MLP neurons of a small language model. Each row is named by its layer, matrix (gate and up: input weights) and neuron, and shows model dimensions 96-191. Each number is 500 + 50 x the weight over its row's rms, rounded and kept within 0 to 999. Numbers have three digits each. A neuron's up and down rows have the sign that makes its largest values positive.
Before each neuron's rows, "fires after" lists the tokens most often just before its 100 highest values on Wikipedia text that the model never trained on; "fires in" lists the words (lower case) most often at its 100 highest values on Wikipedia text that the model never trained on.

fires after: "'"
fires in: "s"
L5.gate189:492501455458517510513503471542512474488493474560482544510567482523531511527516535461486515371479542526521508478497634617444455440449628492499522527470483490630493571440449590442509566543455354557458503562491563643492447519533552473478581537500518534532427495480504495449433414484449533464
L5.up189:448445532495547470509402546537426484541501515556495502438466380396484419522549536515571565391466628531502508501465611551478523521477538585515569512422468545522546441558530501538545520532467422481500525553479510568483503443595540486537481526422463498570364512385613469468463494539581556457

fires after: " as", " and", " the", " was", ",", " become"
fires in: "a", "the", "its", "this", "deputy", "his"
L5.gate178:544483483546470503592478490526429422505575558485534523463452492501543454460555478514463485576556467438561493464421509462540465515524531505493463485564487531474523526491401617523392498463527535457379535552488477544495446455426510510482599494529454491468450551575419526533578646431520555436
L5.up178:552532475508458475503515487510528419511475562554448569456475528501345491498502486498378523410591421473551509490454471514473417446483522486539455492578500529540511527509440571490424660472513521444471502542564487506576481477521485494491641485547479500488467488480451450464508573551522540484

fires after: " is", ",", " an", " was", " are", " as"
fires in: "a", "used", "important"
L14.gate131:582491477484591384476493549527509581471531520465470493524467469515477507486578485500488555507525488456393500527586582482532492523506479471545491533465577441555473438497610511483543507519493586523433513452536492391591503410487433457484497451484378413547468536486484519463474532557576591411
L14.up131:439551475546417480571511494495518465478492462447435544558474543425573561452559441551546419478506437516539526513579500508417573493554543635546367578531533573527566618531513472588476458483543476428529522532490511485448463420502463518579443497533485450482445550501465478422414569454473522467

fires after: " on", " (", "born", ","
fires in: "on", "born", "1", "26"
L9.gate145:360548457502448584585509431465446520581483585512451502534506486468500509487497461433513426462503442508530471503520535555509494481531484577401431511398491551559566530550502524529488463522554494520413467530432540560467552540574512484487393471487558541489544469494504441566527395443505460560
L9.up145:518589396517417531556526560496502483513520525479536508624481458447461483400512614438589489536475526450497551461533488493568449399520463510519455485465487541531577431509526601586524521468505519419507467470466437541489477558506565514487395476390476499562517521465534540507447392485449523610

fires after: " and", " South", " the"
fires in: "the", "africa", "his", "their"
L8.gate38:511507526438468548537472562536476538545449472543546494582599472571472472451476546576476560461482435540516592406493446498479481465453515551425511460498477469544568561520455536523480512552400508436559536371494521584501483492458512469507553536535557414477508495481394489470530452467479481530
L8.up38:507498497495546433568467482504453513498494550541482454586488553503468467504483426580515643531492443596516572480481450482526507510440541526409520483493529473466556541501514525521507477451515620507512451526443539539506530548539426529461621543464608416387482482568463432523461464601529379560

fires after: " |", ".", "|", " The", " -"
fires in: "3", "4", "2", "it", "single"
L13.gate180:513499580505509503514496555548518461518448465441503484531497479454540461482407425457464492565554393456362506512492550411490377535530492540450499504499439505468449506609490527552508510524525504511486466526527440504546461524586464573444521603458484494439412533477537477499559464577592422521
L13.up180:491517549474496553474458552598496460470495481458511502603571459482545435438518452502462516529552422605357474565534573421494409453499497558484532520540503529552543548533417570561465542477492491458460454459484422429540509505576485540470495543515476490521374462484557462474496479512474472519

fires after: "'", " |", "("
fires in: "s", "3"
L7.gate239:498630533535427531594448520505515586544516536532604512484452584519538472473485507544670536463414523447486586489526447445446516459465397492458465457452554469453504490473522547502577509437493500417383443426412506499566435454470414564463496511535486500491519532477444459564474591477549563537
L7.up239:468477557497553664533462469459561420493498424466487509517550565474481549375494530512512495466472469522442443472561562495494448443496507500418573566524499534561593477561422550476368546459520426374440470470461435567514453383509491486498488464496496509511429408528525418486526543408590504585

fires after: "\n", ".", " |", ","
fires in: "on", "linfield"
L12.gate202:460404486489385437487544560484494455560467601516502522414561475451519540451414537519504423507491565496510467479466464466581491505539423486526488501442525509566557565490492525504375567598456532384531552529563432439502452471481442424492530439483477540464508450425465418576566465493452479595
L12.up202:470445519463509420452539616510428397450467535505517589519506504473516550460425437535494414512501483525581493473539451504493475508525412446557450540534515488573582534517554552545427495510468550419432530485620490508553532487519568518518542456495502477494594505517441418557529444460480490543